MLP neurons of a small language model. Each row is named by its layer, matrix (gate and up: input weights; down: output weights) and neuron, and shows model dimensions 672-767. Each number is 128 + 24 x the weight over its row's rms, rounded and kept within 0 to 255. Numbers have three digits each. A neuron's up and down rows have the sign that makes its largest values positive.
After each neuron's rows, "fires on" lists the tokens most often at its 100 highest values on Wikipedia text that the model never trained on.

L2.gate1888:160106100137167129124106154139085127119120108137157122106129083145145092095150136115104085121141118115157148144074104153132097139135117148138156157113123097168141116140146141107118130131147130080090116152139149100129127130096099123132137083093150130134111108111152139076112117108113112109
L2.up1888:078075123150117129151155157134090128112161096128112145158123083143127120112103141172141039158146135100127158147112122149143114104065140098137095084120132151178165143138171120160149114111160116124123189132121129122094132078121145135138162150163155126112153135087118180152120160167113127138
L2.down1888:117148155137145110159134124166163137092135166169117153107167173132089133097142101158149144089132115104142110153105141101119135117136115106041126097113111148129128139157116141148115123148133123157164135163139138137153113182166155119123097138108171167103114073171128164122130131123104153087
fires on: " |", "|", "\n", " and", "-"

L2.gate583:126131144084126146131157101083138116107130089155121083168173127183150193087174122139133113101113135147126148150152120147116118113129146087119126144099171110143114143159096144099174092164160107152104185125154118152127115117117113135125103137123155114135120100142099123119086138146131124113
L2.up583:126141138105155105132120109106152139154126110116147113144160113142152133117136118110084119130109063160106124109115148115146100162087154126183134108128136109137110158138145127128139105104118148133171084129157117135109163072143126122137180170154140117090102142097119119084122115137161105102
L2.down583:158104139183132123111101163122151142142097088119123129127108123160146176102143135112152151103075143119081115130204146102120145111112142135098132115122159119166128095140150118121142136117120146117115145148105139132096129124124096130127114102082091135072160086154136147137088114133092146117
fires on: " |", "---|---|---|---|", " post", " to"

L2.gate1781:135134139128148146092130100131132155128124117124120076129105124089147138105159147155163142102123141117156152156096128084167115110112120110119146132127145132147158126141116139113102086129130125121144152103109142141114116153132123123158156161151121120151151144097140127122143112134166168110
L2.up1781:105136136118148149145115109147150135106097141149146110129120119118122145108134109159124138141096115108100102109100155114147119111095121123068178156154103160126176149117168132099117145147164135108090107078169156114146135127136115121153126158121146135131094106119136145123110125117146162101
L2.down1781:113095158116154184092123107061107115150138133125100092121120150129114142125131125144137089127117163129114146133126119097139141178120116154101144106120121124085134114082106113107130131083113102159103129142107140130142120112142120117184170100131092130152127136148146132082115128117150099111
fires on: " of", "s", " Duke", " court"

L2.gate2623:121118087163128113133111138120150172152098106134136101113154149103128171157109136109125082032144132140141144182153165136132124142165157125127123104133108101109137100129101154160127126113076139119124156166172134109102115107118120153104085136147148109135099131092077132129108136137143120144
L2.up2623:112119151106154162151135122124127096130143051126144136099104123139118127152135178144135089075156061129118118138094153126083148121176153130148148112108127109141073112118126140112075102104096181128111135128163131117145105125082111187157060142099159166148119137106130131097127137114101109118
L2.down2623:123146128141170103092112128157109131138126148075104155125145119122106130108140128134153126125173126143166154094099115146149125102109104153184131130118172129132143114119125103132172128163134094136142139090158149163087132160143109109129142100163142087107061143154098118080126127128118125201
fires on: " |", " to", " joined", " debut", " first"

L2.gate2421:124115148142072136124109139123138118105164104123087110173108143108126111139123150116140093091128089162152131128118111128140134103144141173147123134128111113132101132116109131123154123117162114131118092132126114148109109122187077146157158152108148132124127115144078130151181114162105102110
L2.up2421:156098164107139108112156142125096133126097133139149121158115109169120081120123167128108108120076107087084122117153152129133114105123098142136126121127123081092116108092113115098148128142146100137162076131167128178105146150109103137114107159122100122123094112135078137153145154141114159127
L2.down2421:160102131108111136136153138122102134135175112087080145092118099128126140074143092090092125104139108098139090135120131150093160152120121141146075138136110170116158144132161082139121106113083121114080119173144107144096127104127110146141129128186139102153092137135132153155091160128157121124
fires on: " is", " under", "\n", " by", " following", " of"

L2.gate2634:131143112129162173148133111128142135117134149094144124097113101106118098121130131118146166131094162168122114133188136159141159096141140133093129116113141079150119142144113130086145142124137100104144106149129111152161138081087168126140101107123139094121163145085099164108111087191121169158
L2.up2634:129126125100108117157123130073137122146116142128146093163093138135138127110114095128108145109088143163129110121084135140138157115168136164146137110130128140124105182144151140091137146139132162109092105151144101148115093076125174076142114127108100146070145116132088149202104135163105157108
L2.down2634:130121161150101117141119117159081131108165140107089098128061097143099134144133133186081136109091125152132167137135116169117081156117152165158106133150105080149126149138106117116165104144143115164118156122138135130125132129167165128102156141144107108146117131150118153138155122126128132139
fires on: " of", " to", " for", "-", "ed"

L2.gate721:110134067162164141156138093107105107095155146163150123112116138129077081157163117150132116139100120130121082125134110104173103153157093148095142098129142073092145114140115096126138090094140120105062127095087098119168094105154163137116084173140112189157112145137120121129115156127140184130
L2.up721:154174143142170145160157144143110096128120126121111127108101179159118128162121129148092112141146131134135116102154133173090147096166088120102085097124195127153153103176106063128106121133091129119118131128128156126175153123165133136137116090089151130159156156098079151110122111128137117137
L2.down721:113123134112126113124143134087114122107138068155125154129132122112115176102142108114094121138114131114098145163130117132145143132176138144058118112153071160132105131158167109109162102135163134134176122137139124126133136122163153136101121161130057123157114079126161144136106111132141096135
fires on: " first", " most", " only", " highest", " debut", " other"

L2.gate1249:127142131147167144105126112097110102120151143124163121076115112133081170171152110150082130101123117119121113121150073156160139150098107115112110144159117117108117123168108134109159110161126125092154186141149165132144137129161145100173118159119106136159125117093160128120114116130100128135
L2.up1249:128080125180183104133119182123147141144125120118148119144149119099127111086151076121093102122126103160139126119120115171119125138166046176138116112083145147111127132146128092070142115137112128129143107173116120109131113137127135124092099169149097101093161113123103120122117101130135111096
L2.down1249:138087098121121136114149144107152091119108100096154108150115113053125137147129114133074133122123085133113102095173134165099121126105112142094123087160125109148154092092122115130123129084071142172138093128147096171144143175129116113081130200101089094146135089089127125138122133120157131133
fires on: " of", " to"

L2.gate1062:150121141093156116173127127128153122109126092107162115086163129185127095112095147114124165141162146126131115153149137113127114187122139165138135115119099111123110093077140093159147102047133101097158112124149118098131095116127135131111108161194103108122142105127094127105088132126141088103
L2.up1062:162137138140121148127126154131127102118107149083118141156091105144152154099102113077137113153130123177117122115123154130065168147132160101085106142144092173107098094169167132091094123092130129098113094097152112105144130180133183107173134130096121100164142104125143152120080168121102111143
L2.down1062:200133129149163135145128156114112155138143129105108127125154135101126110183177122160127113120132101123155127086154088160118161173161130159108162128126108125147121104126143121090113130108103129145141125146108134164128163136115082095145145113099087135136133152107136110124135122169158175125
fires on: " on", " a", " more", " with", " in", " an"

L2.gate736:130152141128101115135109113109123108100142159149116130149135140169136139114159141128141142089132132133148128121134185118153104129159129112121107155158127148113112070143136171140131116150100146124126153085150136165169129156145129129114116131115088084117112095125131110137144139116146154104
L2.up736:133154142131123097111141128149154164140099142147152138099146153119130127132085136127125113143121096190082142140161129123192107117114169113136125117150165130149110135097110114097146161115162097106119110137126101160141120138129113117110108132098095108131097132149148126124103131132167134111
L2.down736:129105159144100120073163121153119121089125111151119145115107095186121094135177107112114096118137117145135104115113141074111103139126126132126120121117108145136108109139137106091172139167154102146131136139149114125169097103187147152109135126097132090100176141142119118133137127131148096074
fires on: " |"

L2.gate2057:110115163094117145092131127145164065159147141122125123085097124155148100174152103138089129164119117156152119165115075086119144111150118105149144097103125125133116123151130112111143116085120081142111097151065075151160135164137117124150113119107120126119140150151113123100132102134155138091
L2.up2057:144107150127130105166098127100171146149159137140117139150143112132138130146103128154078095141138155134139143090138127171149105118120108144104135102160133078139128080105158148148126112111160095115146146112110142121145127104111156110138174156174110125134115147154103079114135122112121123078
L2.down2057:126130149174173104151146147170156148127060115121166113074133162149150144121105129151133125126109105105141129120128100123112125142126160150121139113141104128156152163110116118148115117074140143130103135160127103093119145156129130131094079167156112128145087130116132168101068151086135122070
fires on: " the", "N", ":", " of", " to"

L2.gate997:165133107069132110126163124159153092113133134079152165130065134103129117139128082167097105156100144127123145095117116079094151090144121134144150104142109138123174109128155134169130169092138095130096120115093089112120143104098140097194160098111113127092123137148111138134118180137123102130
L2.up997:162112146092151115140112145101106179180187112107117149157189117109141122129105148105170146159093136112137140142146120080129151136145147142117165098134107109083154113158110121152104136167121099138142053091140122153116116128100193115147148130139154148154149050125119156153123145139127156139
L2.down997:112148151126152155143107146110118106125148126142115137102182108187115118133179109104120105129095116090125128088129128155154112086076168120179118106133066116131143141123124153092126114122108143104106136155167112140141110091174142125161108122110157169127128181107122102136114126157159111112
fires on: "-", " of", " to"

L2.gate1490:108130137163108160125131088113102123102121101160131171096156102105111107128115108136117090103133165142115148135108140136174145133107146094114121138129150142167146147133122169113085093111181131101152187120137146129131110075050116132141136157138132107144116105106101077113111098137105105143
L2.up1490:117130117137155148132124162136145162167128118113103155142143128121119150131121095155146126085157132126179142097181118088099114154166099155149113123106168134134100107166134136110116092125134132141129110110143134138115150169144134108111126125139114157083109138140092130112124164159110144147
L2.down1490:089126147152067129149115080138093078096122117156142146156097096170162138117128112100099153139132131111098096102082173121149102163152134095162155131130127120046106130096118097084158133164146145106148084129102134132151143165151145108161108139152156112130129117087127118143137102099169121127
fires on: " a", " an", ",", " is", " this", " are"

L2.gate631:155110188107140109115110135086097108098124134153136098101149135177145123154143140122114097139095109089131137116123116118145121083134108131146126151149172154139140124131132153129074147112114162144135138141153101134156118158122134125088135166096121152146115135155117145128096113141124128138
L2.up631:085132119117144120136157124130145090145141151123177126158121143096144128105131115128150097125123175131120133152135093106116118115136160136129128091166125110164114104115144153125135113118129125143129067120124117131114080116101126133132113129113113088134162163125142138162099116163122074109
L2.down631:118170094109101102134102095124082099132138105135135104142111119106093127119116190153145122092166103130126151106120069096140115116120154150113080107122129142133109122139125092104125130160136178144121119127157116134161088149161127091153140142090141110115120090119127143100138124146142166098
fires on: " |", " 0", " —", "\n"

L2.gate778:124084104157126145125151099135126115115151121123139091157149118147145121143174135102119153090137126137127159138117109084105149140128132150120117140095147103150123140124125165137122096147158080092102116126150117095156083137125098057165143161140163112085147136098131164115149154119149165192
L2.up778:160135086118124113138077081102107135158138071137137126130123141160117149073119136109144097165120124139115116175128094069121129155134143144182102101130154116084150153136116124103133109163131152102110100049117093140104118115088134143152079128199093123118115165178172181112132145157149103167
L2.down778:153101139128135109130133119148105184104164119162147139130132144101128149133106110116126116131083110132136104116106115125146127098123144122094159164123077144141105169129097097117112099077132158105140118116143165106121135114118099128154127108086128130163067168135158134149141137120110114120
fires on: "\n", "all"

L2.gate2346:106127119160087088125136143122138109156123137133179111124102125133150156134106148146141082085109141127151103137123163124133187144132112089130127149136181098151137163121087152115133118127102138090100143119132121169130137156127103133091141151097105089113102134101121127128079130161141119146
L2.up2346:158132110118140123113115169111116145128153089109140121134144140096136147090138127126111100091146140154124157134114153141150104116120117100085115091098119110162131135134105162147128116100103149156135112184134104127091135117145152143116140141157093133119137104119128154130134151162128110144
L2.down2346:161126142136127140166117062096118156098112111169114140157130129139095099108166156143176136163157097163144148111128136092119095148121135128161132154165168123113124113166140126104139117145127132054115138114144082124122123121172058113152109128078124115106153152097133114160097121097121087129
fires on: " |", "\n", " to", ":"

L2.gate1272:130092106093093104087126109113166130126078079122136173128124128112121121160097151139147117182156170099092123110077110085090070139181065097170115119089096131134115120172150129115106149143131112114149131130111096131153136154121134109136152084140138128131135112109157152126150128127123156082
L2.up1272:131151141133166172137140152136154097167081156183141117163135139142121137145089117133145108123127118112072082108128122073122108186135099135084108173075135160131148135072116118131132154161151126180156130111147146128144117145099173138103080116117149128130076119089162141164115123104113168130
L2.down1272:117137186127091161129110094178115063155127145075129127138137134096122120127136099149124106130171148116154125118106111172167142097109132164149126100129151123112121147130167132126127154113103142115146080146135097102084136134120167146157167128101099119128079126142139101095088130160139110132
fires on: " and", "s", ",", " of", " or"

L2.gate1824:133147110119113133143158112099128116132130106090074142122111094124112117141161123094144091139138159108143140084143139117129120135132144125151173130108112150113120113160136108153085123083094120128113095104147123127121110126149146137136110154108121138186130157144158148138104127152147111160
L2.up1824:113123135100134126121137144110099117088138119133173140165170129154114115171142140163130120105137127093104115110122166130103149160147144135126136129153128123099149109121143119172140115140127140085117135081140087148149134130121151121128100098115168115090164123147129136104135123166086136116
L2.down1824:148059145146121141182144099126140141108101140132143120135123139121127117141119119128162100125105159169090101100120126162154101155079096066172125093117106110140121158158143124093103098155115121175128188142170185141106122173138120093122146122118095131124129128172176145111117095099145156118
fires on: "-", "'", " to"

L2.gate200:092113094127088099086145157102107104123162105159139117120140189119107157084081139130092101149139135138182118117178117114157125128115183096125142155140135106155142135120109175131149135147084147145164118150093118125131128061086120116101118072129109110137108110188096106198085114141118128188
L2.up200:145127129153131147125096073146175072151130111147109154107132122107112162150100128142113149135150129121209116115142145089110104127114149104122052138129116155150136126116125144121119122094153107096152150171128135147177126114136096131137117125105148134098121107093165113146137135102105155102
L2.down200:162131118158093167111111150094149118112074136118127131137113161150094127099148167122061142168123133166142126086107151109153130120145127176110188126138129140130119145104179145140129128102130132130092126109111109143171087141127130130087114131155140127116110120132127116110129134176110113127
fires on: "-", "s", "e", "o", "y"

L2.gate1992:133136134123116108090135119116100134143145119126147109080138110105160084123122123145136112112119136128106115152163127147101201123104147080130139095137123158110119146145112152151103134140141150134120120091124115115167163140168119082153102126120134170103092156131138108156145134079148126162
L2.up1992:147099136135141121115130130111126099154109130135154134118155189103130134144153098137107135112155143165129111186116127101142120125125154153091126142086149120075143118118143109136164115113142139165141147099137123117139129147140144147100144150116120084166109081077139123108123113098164113063
L2.down1992:095139143117140137124127162084074148158154129069107083163099093119124120100150166108125133169101137112135133150140109077058083132165093127109150113169107146082130122120142129107139116166099120132116119146093096107143126104101099108117097094138145107141134165119125133170139152110164146146
fires on: " and", "==", " |", " ===", " of"

L2.gate1396:108108162098141153135123161125123149135137096140152157095130127149176107113119111125121112199068124129135128175107105094134102126111105170145128163106101105091107169133119092112137101108170134167107119131117098187130140116136126146099121097092169098141151127187095109150162119144112140154
L2.up1396:128130115118118122153102117113143100127151133141144150144175142042098120149115080218111111123102130123155125137118148165148105112125140164123149053155186132143132135141172177153186078144093142149155143137099115158098135101142183109096119109152149083179119128129117144112136157149134112119
L2.down1396:170098129161133132164126134123139107125117153110136156141146125175098062136057148099110146094140163131139137104121093115116123120132177118119141195130123153158102131141086090130142125128123126139135165101150138092154152109063131099082119132086163115128156106128171121136128112161164068127
fires on: " to", ":", "-", " and", " in"

L2.gate2257:121183108136126107109149124127146169155118180128143099115152133148131111119144146158132123147110176119144175102117111092134134140113141166143104125104136161133115139124119131104153102153157125110114096143105107198119141137120149153142106131087104151117110132116132110099100148082156133180
L2.up2257:109096151103187110110117190098146089136140140158112146135103142142145134212110131148121100119112128139134160115128139166113179165134124146131146100123156108134128114127099101149110081158114127110143132156139122096128105162115195109068125101080159120153113118107095118146133137160114133127
L2.down2257:109112146102173151121101138142161146146141122094137145126160100137119145126119101101134116116126134145170124131156112081135150108123106183146140150135085194159139133143110130057144173131102124133113062139116112123117108144119109122166145114104160128106126144153129156129123156135126149113
fires on: " which", "-", " in", " if", " where", " since"

L2.gate1330:145118127133130093112097133097109142135141115129160121217115152132133135117187089086138131117104139123149109130198101114118086141145143187133121130135080130120140096183123106130128107131156115078111127102144130165141109150112100127100134091115132089150155115114127110142120102131145141133
L2.up1330:117143142166131082135141108126115096150140113098153151147106162130166157114161071088156130158129120119156181123160165111108135175135169119148154145121143134120114142139110140175114112135141147135122098101099142127146124171086171160208109148087122140131112135104163143163124168132128107107
L2.down1330:134160111142169142145122112191124111127181122119098099110122116147117143156118147158120128088106101123158140131140140136118160103144094128172094130130122137156162143114095132110127109109133138112118112130133108123109148135157140102100161133130139122140130137106084168161140156127138082091
fires on: " that", " a", " of", " the", " –", " in"

L2.gate426:170130157095153110116125102115098130127104141119166127134175163134103122122126134134109102115142176159108122108117121128121164067118113175178102105113106143185146152090117142123155152137110114105118129165142095109118122128125148136140127146146152110134168150158115098118138109154125138124
L2.up426:099108146143117096126135133108104138119131139106130120138120136105129147145102126127126053134122119120145153137110144135137099091192153144105123141134146136170142076098163134154135121124158106143134170150108152120107108111075140149120105159132163126096074129125137142173122142143135109152
L2.down426:149174144128104162137099082128136135110140112081128133151138149130050113133132143098117126132161149122132118144095119142162111152105161151149122113096158111116171101161125116151183112106134120134077081076117130142103136134122176081183106117109108161146167106109144133195144157084188133130
fires on: " |", " —", ".", ":"

L2.gate2686:094126124137119166111156097126145073142124118110149107130164110142112138119075124120140108122140159179106133155154166115139135092144105131116170137136155165130124168091168101102094122108104173133149101105158110140101130156100134069114142148141153142149134164100130143109128137145144155127
L2.up2686:145133126164124083162153174110076147155162130119120146112144110116164172143109125149197125144157098102169089124147112138142126088157142163105157145143145075125114160122152146083112130123131142115138105139141073169101144078136113104130163109125134136128182157107122127129138100143116157136
L2.down2686:106184125147154174105125129161103160136147148165108120153092120107126083113137130145103172100120086111081109124124142133154126120111093138071125107100100134157109046161141118107144134130107084128175121137136158133144109128134167079151115125111085143134147148142120143104157114169117191145
fires on: "\n"

L2.gate754:130103128132099097115132122110135156154074128126150125102129154104072151119094145104115113139154126131122124085177100108141106121135155120148128165126127122183170170121149102082133118119155147131117142126153139175127125092115101115106103135124137071122134164130067099126113101118131104132
L2.up754:138163142168120149140127114145136122140131110123105137147154135133113107105125122142161165126120169087119108130100129150121127134060138147119157151103114114123133135124141118124141147118159162113148097107124107155126141157120151120173141162114130110146162112103121103138140108120131149114
L2.down754:145144143187154099106127142112146150116129152129137122102141159156105184120131163146131165152101099113126158135144119128150110157094103153131115095155119125095070125153139130127121127121121120116092122172135105133085137109075104158130108124125138134154141156098127151128125156120128129070
fires on: "s", "or", "y"

L2.gate1552:145148141078117108151152108117096162139132113126183132117160130137148195152111114126134115137113130132131122163159099113145150150165112099142145103111115131151134153145147051117143112141151161158111113116103153128157107169124122125095128112106108175145079121113103145066113113070187133112
L2.up1552:128160108075171059108095126150154088175101076126143126128147148096112112139082121139091074119144124154132129141131118120120138143136099123173114123112102106156137124132166102097113107100174112150087124128159153134146154174120088114127118104137139123165165119097096100111102156100135104086
L2.down1552:111099159180192109135173130129107184128122124103124117108120133125105114127177119156137136164127117108150131101109119071124098162128131095095105152152104109089135159109095101134142138070125140157150108156138151113134127155095118146117151145109145154123109140150163137161084132168112080130
fires on: " to", " from", " as", " joined", " of", " over"

L2.gate2678:171147101084121123094139139139143123124163098120135124087141147113127127123121116149109128090096171100217118101151117123096120098132124155148148175122125131098168134131103100094144126132101105187132117151105095127140133126159102153114172158099151133184093105117123108104110145103139095156
L2.up2678:135095141101131166110111117144115124107088108084102147107161141137129149122127155167148133130150135172151152151104175145177110153112096130115138093079117119134148112117133108103178122166129158100119098184136135090105158109108125133146109126124108111123093108170118106155106137123090085139
L2.down2678:136125139106094133096130127113145179139139106120136098140132124082128131093103158164088156129123106149092114109145088123179161117156156107137102131119129101131117153114142153135177094125134124116135091134083120130124133117114143101122110071155138122073120122106141089102140168098140123095
fires on: "-", " and", " of", "br", "–"

L2.gate530:102122124170135133132177134136123094154111179103118109123146160142133094108108110127118141097099091104109156159113152128102118128140097191099097121127129131106119135163149133101157120136136106085116108131142133159139115098130146088152181113108138136118138099130106102111107098122096126133
L2.up530:143117141112154149110141138146151140101115189125127121149097111134116124131145125139103110109128123126138133111086150182151180134076137197096122147094128130100123224138137123114126122115174105137132106089154105141123098113140132091150181148127134119131161090113116135149140108115156142129
L2.down530:123125134148175112129120136109128095082172133116183115149137135081150187133092131114132171125137184143110118150100067094096102097112100122169112107091102129126157088080107111112151140159077138138131131138110104094122151143114121119126121115107131138145123137107095145136126133135111147130
fires on: " as", " of", " to", "the", " by"

L2.gate1819:123134139108119117111146100085130096101097155132080101079113137109139139111116164168128108139114144180159113134119172070143131124113111119086157118113088125144105142097136127147123110128112135110161116123133169169131163092132133122130099135107124153153149160075140171112102156155166138109
L2.up1819:151115162161164144122103169133100135140162126102117132091165115115152161132137137130136168141126143141152148138130106106147121112113107141145121198132138140113131130151109135131118152084116098144123094156129167124166103131104162156116096157166098131133127139164126136113149135114115155119
L2.down1819:159153125146098127125090109141122115134140125132089176132132121121105081150112148123137135112098117169102106163135145139166158153148149158149073136145144123121105127150096118111150068110152141121124124111084120128089159137176094137141168137097120080065102147124108108132170113130138166153
fires on: "\n", " and", "==="

L2.gate2370:187110092132142140165144116116106152111096113121123113135102127105131127082200098098110093147139126109104180146155112155087136103148172100157136133117131131112109124124144173139102141125120124098112101142138109150089152159100122123135145134113147079152155115135118160128127154130097126141
L2.up2370:114114135165157157169095157128094092136119122147139127145141117109172122124112135075149127121138133115115161119096111147118163103134127075102099113099152111134123153175138159169159132159139106098094127109074069173085159092093125112146118082157147144089133142130141199140157123147125151147
L2.down2370:131130098104098142120157114151127123115089160144116095101119118142094132124126148166086139135106109123130109144126168123127121138106116135127108119152152125162121088150130136081145109157137109165131123126132159115160147161120092146133085158133149140112168149141058083083130134107119119107
fires on: "-", "|", "\n"

L2.gate2065:135171127135135175130122152089134111131122155093113109140153125111094105161091137144120130101111172131089108137162124077174088122138118101143142084137108154108146125129117137106081105161095156132132139120129105167117134150095122176126132090126117135159157117130095160144131111134074145116
L2.up2065:130163146140116132122125107166153142145169147092138151142156139145073131076114130127139128076163127119090145077120131094120080124155118114114091165083141170174134116157117157123152130137107159158132139182144193124108121160186133110076138119132121125123153116154098123175148119097103129142
L2.down2065:117138164148130132145136149125097114151125142152161142073109179128109110110155077169124147143103181115096150114121170115123156160121108149123112153175148127141146154135129098125121144148126117113143131126102075147106147117168142114136150134166131129124159110123148116086114107110125117133
fires on: ",", ".", " \"", "-"

L2.gate606:085111076146120148141102157097179135129119109130125131139099128103127102157145138172133139103099094121110172140140125125126141138084100094145098125113111107125136161071165124097121089168098160131119165158138143118142141130076124126126122113123122135168118125130133142107142159129105176131
L2.up606:141133112136132153097104118151136085142155133132113122153168162171151126158153155141166140135094128104152120108129143080155132126123155138098118116130137118180100136158145121153098111136157111152130112125173156133139152176128157137131114130135122161081138134159080120115116117151112059152
L2.down606:141140132112109149110124126124144144071176154118120130080137136145102124143137100117112111141146109159119131157111158114076127104145138088112165124134151112071127118098105146095113126116142143120133117087116139087152106110166092116160111130132132125138170081114100088106145122082115127119
fires on: " |", ","

L2.gate1085:146125158164207104124097109124119102147097131079162109146165148120119138117107089163177147179098078155123134142161154142104154140131162134109163162121092147146093103175108119118127131125129095121105144127091146151164131174116149102172153106096126154143103127117116148144136098095131156187
L2.up1085:092141135138133101131140154136126168139113119101124125148139125130159135168146106162175139169119113117121123107122140128134170132146109109137131153072131144143106090127119140104132139119105119168097167125101072125154090114139136106148096121131154109128094148113134138157095134070139166135
L2.down1085:101094135113118125158115126137097117130177146111133124109163116108122112135134116115137149091138135122174128127111121155111189168157137153091137120087164186129127153133145085170131142132144095117133085129149120150090116128101129113127162159095153120145160112140117125115119133150087115111
fires on: " a", " the", " he"

L2.gate739:176166158140137164126128139140120142128151124126092117119108107120127104121133139164103128116158111114143108128145107138175092115105129081112138127107126102109111128156112096138090136144165099132110108151168168093160147131136131111107115092151091163148109093122137138084124117142093097093
L2.up739:108194131107138128134122145125141143157168152151147123131161135122100124173100134138133134130122118083131109099118140144140127133145160128091073135134153170161110164127152106144110158149140143140139130117117132135118181150132155129126121120157146129091109123100146122082139089112137114169
L2.down739:103095079136111132136089116096129136119118098147130146151133134186155169089138123118120168108099131121128096130112136115094108136128123094097130126139090104123114156128084135150115155123133130117143130127123161125162135152100126147143130108126150143137176131092106129117130156163097111143
fires on: ",", " |", ";", ")"

L2.gate1703:121097159089126140132131099161165177107100156122135119105129118125146114100115135150100164141096149115118150155148120096143161125128109110129136095102194099137179123150102134105132163091162141129088106157114103119140138131131107130135114134100116091134097100131127145132123142120104126171
L2.up1703:132143092118087132090108144118110115091109135133153118165148131097142116134096123146109136117100169132117074173126129134129145130152135151096114155134099077118105155100121109110128138140143116123106116071105111076115126136092123147129127141107141103124106115146116120148169133120113095127
L2.down1703:102114127106132128104132158113151135095119119083146150140126094174046142146148130145135129139100123076138144102127144116096127102117109165118098131133102106174163129161144120107149146132126155135153148133137123143136169135143108094125144140163145162144115161132092120144116086157130103171
fires on: "===", " ===", " le", "er", " co", "=="

L2.gate463:159100102144115146094159128154142113094126089125134115131157100140139093135148122106136142120116126093123141126150155105083102133113135154121142087124108155103152106080111126155138121126153127156121139108097113131145125146087100140115159105121130123133142139141132131110115148107114123142
L2.up463:135171172094129149155101141136127118121125095042127103167149134165107111108100121170142126124154137100145139158158124164091130143133121127130130103108063161127153080145156155118147120176134117157084146108122141065169108130132153151151125139091122147091095117134142120114100106107176094112
L2.down463:171140142090147124100133142079138101124151108142170111169155104133162136106136120119187136130121147093127109146122158125086129121119155123151172135140117131123132103159110138125127118109134138109149137098159128099093112136150136131130130104102133111114126150098089116135141090114137105151
fires on: "-", " Total"

L2.gate213:135128126135130153105120140163119086151111104136115153100169121136129138154117118142137111114136150129125152122177132071100143127151127116137134094117126112083139124155103111125136153146144112153135144145135105127138123109123129115108143157128120138170125134137114115094119085170118139131
L2.up213:149151140138123159142100094094122123135181126147137120165156140075091131176136119138157178131132124142127135099098109128138108090146098062125135085137139080117134120102134124113129127131107152081076159128190159147080134141158181116159150147088093164153145128145144111155111113108129121077
L2.down213:140098156118143108133123151150147102138133111111109111086116164187107134123118087187182148167148118147159103158103126164163138116134094113073104143135168141117133115134118137143118101125113146155141146078118190144132158155115118154138120091100134114153132162138116109126117160077140134127
fires on: " /", " and", " to", "|", " was", " of"

L2.gate1666:149127156108136126144095120137129113115151119128153150109124107139101134085088143113149135129131159179146126105103149138115131158126147131128153162133126121129170131143118126168149097130158124120097148141119108100134115142111126106116169103139162153145125103112095114152149132124139102134
L2.up1666:120141115112122105112092129183161104147165121088130123154121123118115105121138141151159122111127113125154157118161129125078176101129125153106095104144143149167105130164178126115132140107166120129112141120136108097139100137072129150133131076159128195123149136138123091157163146126172134130
L2.down1666:148160165114144141158109120137174151117113117154105185099114115143165167094151113174143050182135161172153151118159156141186088114131144112129180091144101160200130133135122145112129143163097122098101109071152144149114122197131153122128132151089145128145155108105134140132120125164109151108
fires on: "-", " of", " the", " in"

L2.gate1972:174113064080101129136126126094126105085162110125140185105111127186133101147173137143110140143094108130104185110150112087155093149159139107124122074146134127114171081139150135148148100122152101092138143151104100077135151142111127134100167135141118142118121127122081145127102125145121106149
L2.up1972:099072138148122116161153142154127128138153098098168119125115115103154114135131094155095108113093130082177111169104096157148156164151135112112096132128130119081075179159141146083127129144124131116136173137096118111151126114145123127123101153129138126118112125077126140136141134109135114130
L2.down1972:112119136154131118106100133123139130119094111149114152138143176127119101147125173133110153168112111103129140119144127130149132088101159111161089103114173155141083092087126150169117130160133097135119117120119140092141114127147133139047126130139126126119127107127133119104116156116140128156
fires on: "-", " pre"